MLP neurons of a small language model. Each row is named by its layer, matrix (down: output weights) and neuron, and shows model dimensions 96-191. Each number is 128 + 24 x the weight over its row's rms, rounded and kept within 0 to 255. Numbers have three digits each. A neuron's up and down rows have the sign that makes its largest values positive.
After each neuron's rows, "fires before" lists the tokens most often just after its 100 highest values on Wikipedia text that the model never trained on.

L6.down757:098106188146130122124124107103150086126112134170118170088119106152126128128100141124135092156137128102102140191139115149091156140142134139123104123144125120117092114101104070116162120137119110090056092133135157136124140087110142148113092142122146158161131125129162141169116139116134131126
fires before: "\n"

L6.down113:104103115118139151164119120163167136089116149147122115103147118119144152126093122125126103106155116149109162091162111133096108144056158156139106122090140151144116121144139127176112078153126106150128104137109135105156146157146155119128082111155147130153117112068138117117080134098103181134
fires before: " |", "|", "|---|---|---|---|---|---|", " (in"

L6.down172:137143152117141067176077094139152119150132121116141117118133117112134110144141106114094134123178119130093143098165099150097092111157088138114168155127182129088167121110138121158132128123143111162106143135110092108151130141137139104114186124120086140142127122165110167134138160126118104094
fires before: "\n", ":", "=="

L4.down935:104153123119091133122132127134100131128144154151139128108135135163157122157104110128124142169138134162127149104144160167119072175124118102157132126174094111129157110141130102194118124113147158148139149107101136083125112066130109178135103090116097144120129144123137183123098126126111106111
fires before: " |", "erb"

L4.down908:151136171107112100146095105099140106177093088121128135148149157145135120102129134092120140169109148151138120136142116141100118135143105087088131150072137138144144095146124143119126108158126106118148156182149111151091129115164157164130174137101110125138153112127109166167148142146152142054
fires before: "\n"

L4.down281:122145141108121114162124100147105151159091146155131129119118132152125148091143150151164094134148167126136123111115153158089130119135124130116144095117141164132119160093137086151123109114138139148094140123138127111135154104189120148150130136135125126128146114108144155144165123129141120085
fires before: " a", " an", " American", " character"

L4.down222:129103127115157157115074117163175120149109129096137075110088111150100117139119102145120119118130148158120147147123116089098144126176198107151136152114159130112111125081142142141171098123132148161146164134141113101116117116148127116106140092137113116115158149179124064083128124131182141128
fires before: " the", " age"

L4.down415:120152112158114151133121102142099132161134151139128110133107137140118098175176120114120115128111116157167107113118131144147125153148150134151083145090124084107102122114127132151120149136116121127155090108186127095134143098147108113123085087139141140123147116116117138118157094141141157163
fires before: "\n"

L4.down105:088110128163131144075121091189088066117121159086104097151099170102080139116129156119141142093143144127129088146160126096125114105120136125119132125116143131136140129156170167150115120120129116173163133167120132136129165157111118134137104149127138176149132121137138126141134135189105134109
fires before: "\n", " |", " ±%", " "

L4.down45:133118139114132156171155135121135131110180072143130123122119145162104110111138099177158144128126079100131069144118111116164095158131113138124128138125171171140152147118137130093078171100116100159104123158137121109160061126086095116085144135120116139117158149137152128133164141120150124129
fires before: "\n"

L6.down766:116094148087092165159091132108125149160133108154146136147099096112092119125107141132106140145122122092142170084184139128164138093175146091134139126118110125136114155110153114148129116085127115095140102162108108092116106143138141132127155137119103131165133106121126124091135110114147119153
fires before: "\n", "ot"

L4.down138:104123105139143134123125094158114107099144122099120138144070146124095151132161121107125200097121156100106125139120157155091163176110107139113131097091110117141107113122108114162154113144168106125168088151149120109119155113110090133142121128107091127112153153107098130140160116163120124099
fires before: "\n", "-", "|", " Species:"

L4.down183:134103127093147099115119117144159096105130108158138182109107131165135138123096109159111133128137123145144129149108135163144092134143124097154166141149106135161084131159127099139090115138153122142145146111118106122126144119118160160163085119087101120078162126087084130131125160108163115136
fires before: "\n", " ", " 1", " 0", " —"

L6.down286:110155132068148134101168166131171172143113088135176095125110113151135121153139099146159152133108099125159091121085116137120156124125107122146086105152103162098140139153164147115140100139074106149128129108122120181110144142121113083151125112092114131106096085111116181169161156121117099138
fires before: "|", "\n", " |"

L4.down821:143099091166150101124142198080143155130119149136150116104158144103089124120104091149187112120130129105130114151149145142136133129168133118094126122131119095117128118131097192161127171117128106122117124097126137130135141092122107146118106065158117142147152115164164144140101108111165142101
fires before: " as", " in", " to", " for", "ple"

L6.down313:089120144096104134097110155153139120141119130155126116094135115118161157153087091117110138125102116133121128150156130162175128103064172097122076125165138111108100124115163161160155126156097143150155181102126141132122132134112104168123095122154136145124152104162137119152120121131147091191
fires before: " |", " ", " name", ":", " Title"

L6.down630:091116172085128140130146102116133132135130120135190090113098109130156168136090126124111132156110147135120147139099072160157141142105092079144149136148106164077109137186185130148146112077121133163114141122140145162110155125065118127176129131146122121114143103114094119129130156123157150138
fires before: "\n", "|"

L4.down858:159056109148101161149173121089154093106146179150124107117125107117157171158139120105180128121103136129095150121111117078134105102120101124095156117153103118150091106156127139143115167095131174117144085140118134118106141179135116150115155090159155120193182156135104124117137114143150139130
fires before: "\n", " He", " The", " In"

L4.down365:080159154111104114129092118143120138075135151139150106127146129125105108102128148136146148114144094142136110130125135108117112158128137148128118123122113128117128085135154105130158139129132084151136127119135127113091142130137131124115095117144131091077188110116117136121120144168136150126
fires before: "-", " G"

L4.down822:108144145122136133115114101131109071153167124113112124118121089168090084157125087101128100099134137116123109140153101143138139135102131131118148127145127122160109102075168098149113136150086128145100119167088134134178112160104159096175158149137125170160131137086121150148146137094144127138
fires before: "\n", "|---|---|---|---|---|---|", "|", " ", "|---|---|---|---"

L6.down459:147105147102100099159148106144112153142169123125121128132170145169103122085138150127077131091099112122146159146185114151106133105151128130152115131164177148127093094133141124111123150128126109134102128118132112095129086114129126108092137153158160131137160127119126137130143128177143137110
fires before: " the", " a", " it", " that", " an"

L6.down1009:098120127087114113153096153138136174143072147101109107150133122110144107163150113131172198150105133108124157116145134132127109159132158089108154113198126122146147100125111135118122133097110151120171109160142174147146132101142115137096140098120124132139130135116181070142081099109140125111
fires before: " by", " to", " in", " with", " the"

L4.down861:096091154079119105122140151169125120154137101141185126078093106122109145164065072143124129161082167169141139122122103105138118146153156175121141114142161110152090133136143143116115119122167107133143132160109124133070146123101142137143187095138142131147137166093115137145163130116125114106
fires before: "\n", "|"

L6.down792:148115119075117158136171149099071105096140112157117136081081140156144101157155158124174148132144108125083147164123169083098133102133097173105145139096151099123107155133119157133124074115160162147146091134100080093124127112071151136132145154123099148147102130106113123142110169102123150152
fires before: "\n", " to", "-"

L6.down45:140124164125105127167065166163108185139130128131144111143132125170149146094114162160128105110110162118126134138157087095120123162140134127148118123155124124057099138113132114110168153139111099098064141142135137156166110132128112096142138176125148138144113127113107130124128089121141196114
fires before: "\n", "us"

L4.down969:123099106133138129104103095099131085147113115147073149150124134098124131130136124128099113122158116105121094153119117172123125096145124161179143126113107145120079145138097156128125099110146148146138118110131140140126154086103122139107112126108126110091147113118107135129111205159141155148
fires before: "\n", " ", " 1", " —", " 0", " Pr"

L4.down100:132151128160109125145147127168112133153122126141139106099089127128133071120109174114126121159116163189141123142129107153148114146102151126085156139097167120149097121118087159146113093106092137145130096119151149087092079117116108105141167148102138119164125138143146104137148146156135174134
fires before: "\n", "-"

L6.down813:113134117117111162094092119136111107090171092081152127143083117113169097136099149143108134148133152094134133149136158090155123148145093136119153161120114122100137119158094117135149122138119101151124122199126173121163170100126149127143146075108173123164130135121147167137127121126072135127
fires before: "\n", "|", " |", " —", " −"

L6.down216:078138115114111143158141133117122171145136109085083135172133131139151128131135149117180081118055134140126131123146144128109145129104124132135132125123132116122124120148152134098130137124165187129144121144125128151112148084159074176144138165102140116158151147114121097128113099138130156117
fires before: "\n", " and", " of", ","

L6.down800:092144131102145174120088132143159106171133140138142129126164122125099142110115125113114115136103137146122139149164133143166149137133129151121148106154101151135154099142140166147159172142115133117125115158099108161105118155163158152103090119102143166128175132111142118124159136164098093073
fires before: " |", " ", " W", "ra"

L6.down683:142092144102115132128180145133123121109111104120111127082146126092142150139081108143143155176120141157114121129144124129112127137173134147158105124131138133173150136154106137148151140098112111093104152169117115097136118183105102162132145132144121159174114125110126101107122080121107166121
fires before: " |"

L4.down136:081132144123087158138159086116177106100120165156118156144121099111115112116152126105098122100137107123135137124104149160116154096122146113172120127142114102130154123149209148089125147134150097140117138149147168106094111156120141135118148107124149120126185092138120117151111089128146144136
fires before: " the", " not", " a", " his"

L4.down520:141129150132103113092103089133165140158064126137164105097121154101099141171121106145103143105140162140157113161135113161086136083090129112106172140139129122144131113128168151116161131091156134156110171115156158148134142118100097122115105125154165099074129091125141102091108141135130158110
fires before: " in", " by", " on", " to", " as", " the"

L6.down690:145095066129083146111104140116131106128168096165130135120133153128121105119108112109116166128142117103082149143186163148123151127169110104111141142083137128085141137157127120137099114104105119144071075103112094150152148115072112092155126113107094128145097094107126148148140105137117155151
fires before: "s", "ing", " a", "er", "ed"

L4.down864:119140121103146118129148144093136117154111120092057092115125103155112119084097124142094136115128091101152143176119107105134115141130147146124116127135135117120125115130145167179133113155120179150131119125096132072138136125114134169094118132087132166125158136112117126123157147131096146127
fires before: "\n", " "

L6.down334:149101120082135098119131138115039131123084146101114169116131126115132157179101082118112110156126114119163133099102166182085129112118150122133129130118108147143133113138124126122148151141099136131153150134102148128126137129112092089114119160144147138116079146163164080144111137163094103136
fires before: "\n"

L6.down624:126097148162187167162139137126105150141142126134135127124088124117072169113136115159144111207157104148163134126133100096123180112157139151169132106117108144148072151127126111098161084124160128116176122099103114134147101121157142110107123103116082093096147129100151112111139154136135150119
fires before: " |", "\n", "|", "|---|---|---|---|", "|---|---|", "|---|---|---|---|---|"

L6.down786:199139129106108137153131147120121121128134125128149137112101161136173128131133083175109136136125094119129138073122151106142154113136139107147103142091145135124165082126104140123100095150187084126165149099142158121088183155109123147151141098124113142156164077094104103118121167148135136121
fires before: "\n", "=="

L6.down221:098108161071173165160087126174147146130127110146157101130083130098156125131158125143104103152147150128140117123139137140089126133180111134129107114143144101155145153165154152126154132163131075113161131150114086127135132099140074150092128116151090160109151118139138130099089138150122101120
fires before: " |"

L4.down377:102110117117120118084119150127129103146094117144172138108104115134131169143107129071142164111108103090102106116139130166136117123151142117134119134132108140179118099157145127151149132109142166167088128121103101148089083166145156138141147137125152104130134124109133143082120148140169100165
fires before: "\n", "-", "On"

L4.down621:139139137140115127134084123080126128146126147133138122116099184113148107154110120137135091105124183173122177111126151172139091133118153092129085104103155138156172129139157082148130137120119102143142118126148140126164117128123151115119145120114190123121137114138153126124151157093153116106
fires before: "\n", "American", "-", "E", "S"

L6.down708:119125104087095108136153154114089135101128101112105148129120118109128136133152128128147143133142157097075137136095108115174088113142109105152108159100162171113100157121134158160150133128138111170124116118187136174089137130122130096143119114092172105087145112143113151157110126155142184147
fires before: " |"

L4.down133:126147142183117132163191144083129147155119167087093109103101110101117103109143136102137094114141142129166155145137065088145129088129128152129146100129133088131083128094129137162132114101140135112131131154085138163100156125156123107160127175131168127170121105110114138181126119136122139096
fires before: "\n", " He", " The", " he"

L6.down240:127098109152097137126123117098127171155146179132140175090149120153098129132095163140116153121133102138146143157141155121089110133160093108158102110136120105119108139096107141094117121163115126124190074105126085076116113087118129104111127118143149148084150165158152121142080138118115184128
fires before: " |", "|---|---|", "|", "\n", "|---|---|---|", "-"

L4.down793:117088136131117123159096137133135186132086107102166108138164133129181108143136118102099130153134100174175129135126138118137122164131100115146112152120130126092139094130101100090143122118145097125104162137165166154124133167132108105114129087162117133123095114101144098129128087121141131142
fires before: "\n", " Report", " 1", " 27", " |"

L4.down333:120108123125171138111128135115105152091134158156127136112128149122160140153126103109166104172165149141135149079124114147134155119117133098181137095106135123152164107148120145136088162135131111144141117135093145142151117159151172105142132094107129158134120114152105152153060148169157167109
fires before: " |", "\n", " W", " GD"

L4.down847:140096126116149111109152116137119118195130110165117158121100134148177086144121151115123150097108135120126111134127117109169100126132154140169156139133143105091132097157144077156129142107107113109144099129148153143099119109143103106104163130120143100123101120142120112136161109111098067150
fires before: "\n", "|", " a"

L4.down746:107129138056150149115129108117117142173146129159117134141127136115138136124160108146111112140168086177100121128127127124118133145127121167112097109110097149140130149115074099119119105168118163138171101157146145120140113126133129128099124146112115116172119118098105106171135128152111110132
fires before: "|", "-", "\n", " ", "ill"

L4.down315:142102137088103143127134156105120107072152163146123124106135115144130124134120134113145125130112099079085130120094128113109083129108140139118164117106138101126104114144146109141115150121135133144118083100109119121157164188061110089123145169137117165074155086166106150099121100132174096131
fires before: "\n", " the"

L6.down920:142086096124125137184135105157090153143120164123104164100147087128114111113135158120093112190130116104146138107146109111089102139117138132138130148154113169122115147124146101113125120098142121114107155180107129102132150162186075162156128105152140133154144123143159149115089126098135149113
fires before: "\n", "The", "===", "B", "-"

L6.down575:150158116160132126175142123118154095119121114120087131130110152129135126108092154141116138083137175093116139136142122159101121142137123109095087151157127119143144182114149132102152168189147148141109102138108117121075110095133116173147143143162093109131150140154139129104131131082152148110
fires before: " the", " well", " is", " of", " a", " was"

L6.down832:145109099144128152087128153084103177138156088116127095096114097122139086129142090164127135121144126146148091131163107107129133147147121111118101120132152147094143089088123126122144120121127112134119120144090088129163163141117083120185078139128150148135128138135102137118141124113133128131
fires before: "|", " |", "\n"

L6.down431:081126101091120140152120139173122116150069091146114093151153125121153118091110152086142108125148154142107117175115113107137127175146152153149148111131149138180129101162162130157096151115080123114149121138124125162127139140102123161164116120132123104130140123133151152097117120082099121141
fires before: "|"

L6.down46:144133122123085106101133101120126114148126140178127110127136148112110167123110140151125095117104151139165154116117103102129146138108120092109106126152128113132125095146085162092079134106175131107104142127105150112132116151100076144161116138100186122153144128162126093112135136155136115085
fires before: " that", " the", " in", " to", " it"

L4.down647:127090138169125120151175115192109136115153088155127117117116180090134151140143178089129176139125119113131163102095140127105171141137140120093135125141137121146091134136144136122127088106121127117161122137200163095113073111119100117100163146125112123116120145142110118179087109120139128137
fires before: "|", "-", "\n"

L6.down51:106128142121132143137145148135122162130127106081112135154140086116146136166157110119117186104110131110121074105132120126122103148147150085099127118100126118096089122107155126176137098133121086114155128126103104166182166182140140152141110113099183129160080110103123120109107183069120130162
fires before: "|", "\n", " |", "|---|---|---|---"

L4.down434:166115143100182172104138134070191127129131148151145129092127135134131066138089139101119109159176111140114172096107130156140124123091150153108143118098123124174117067122137144108107116142140125141110146154145126150163157147150108100110142149116116098144122089144118097104138105092129149111
fires before: "\n"

L6.down1004:142092131107084174133109099124149126153173138121136088104113107101093138142113144104170150111122130120116140134158162114141157138144076114085115171106150150053126122136149153129098099107098149125092086125129135105136105128130125198095164146093117133152160154138135102124125127107132137122
fires before: "\n", "The", "-", "S"

L6.down746:074137116098108089134121131159104144118089132135143100112136116113120131125141141117147052065134099125116119118105148122158174116130112112111179140138112144098149109169138103151108099111176104157116131146175128143111160156132073136139141130132089140109112121099111124144083134130131137126
fires before: "\n", " ", "s"

L6.down368:089137127107137112094120132165111157088124119165115123125090151109143139166096150167152100156111128118091171122106105103078161147105173149145125128171123095116136092137108160111177151165135095126107106133109108157140126154130141165162124119087130150143113095146127148100142110151115123121
fires before: " |", "|", "|---|---|---|---", "|---|---|---|---|---|---|"

L4.down122:138117122163120135145118138124088103171119134211116179109121145114101116103109123119194101126156123128107141096157170090122115166087112082158115152161080136128139122084126174159119125104176157125168124090135120125094136128119099118125160145170087121087138142140123153137101159147126087094
fires before: " |", "\n", "°N"

L6.down685:157162099103107183168139109104135126121165080120153120148116111145097184099147144107097082089068126126114123157137120094142126130099120132096113132132092125084125112167144101136068149128114155132096128139106111116115134147131106165156120164119132109159130099140117146151114134140101137140
fires before: " the", " he", " it", ",", " she"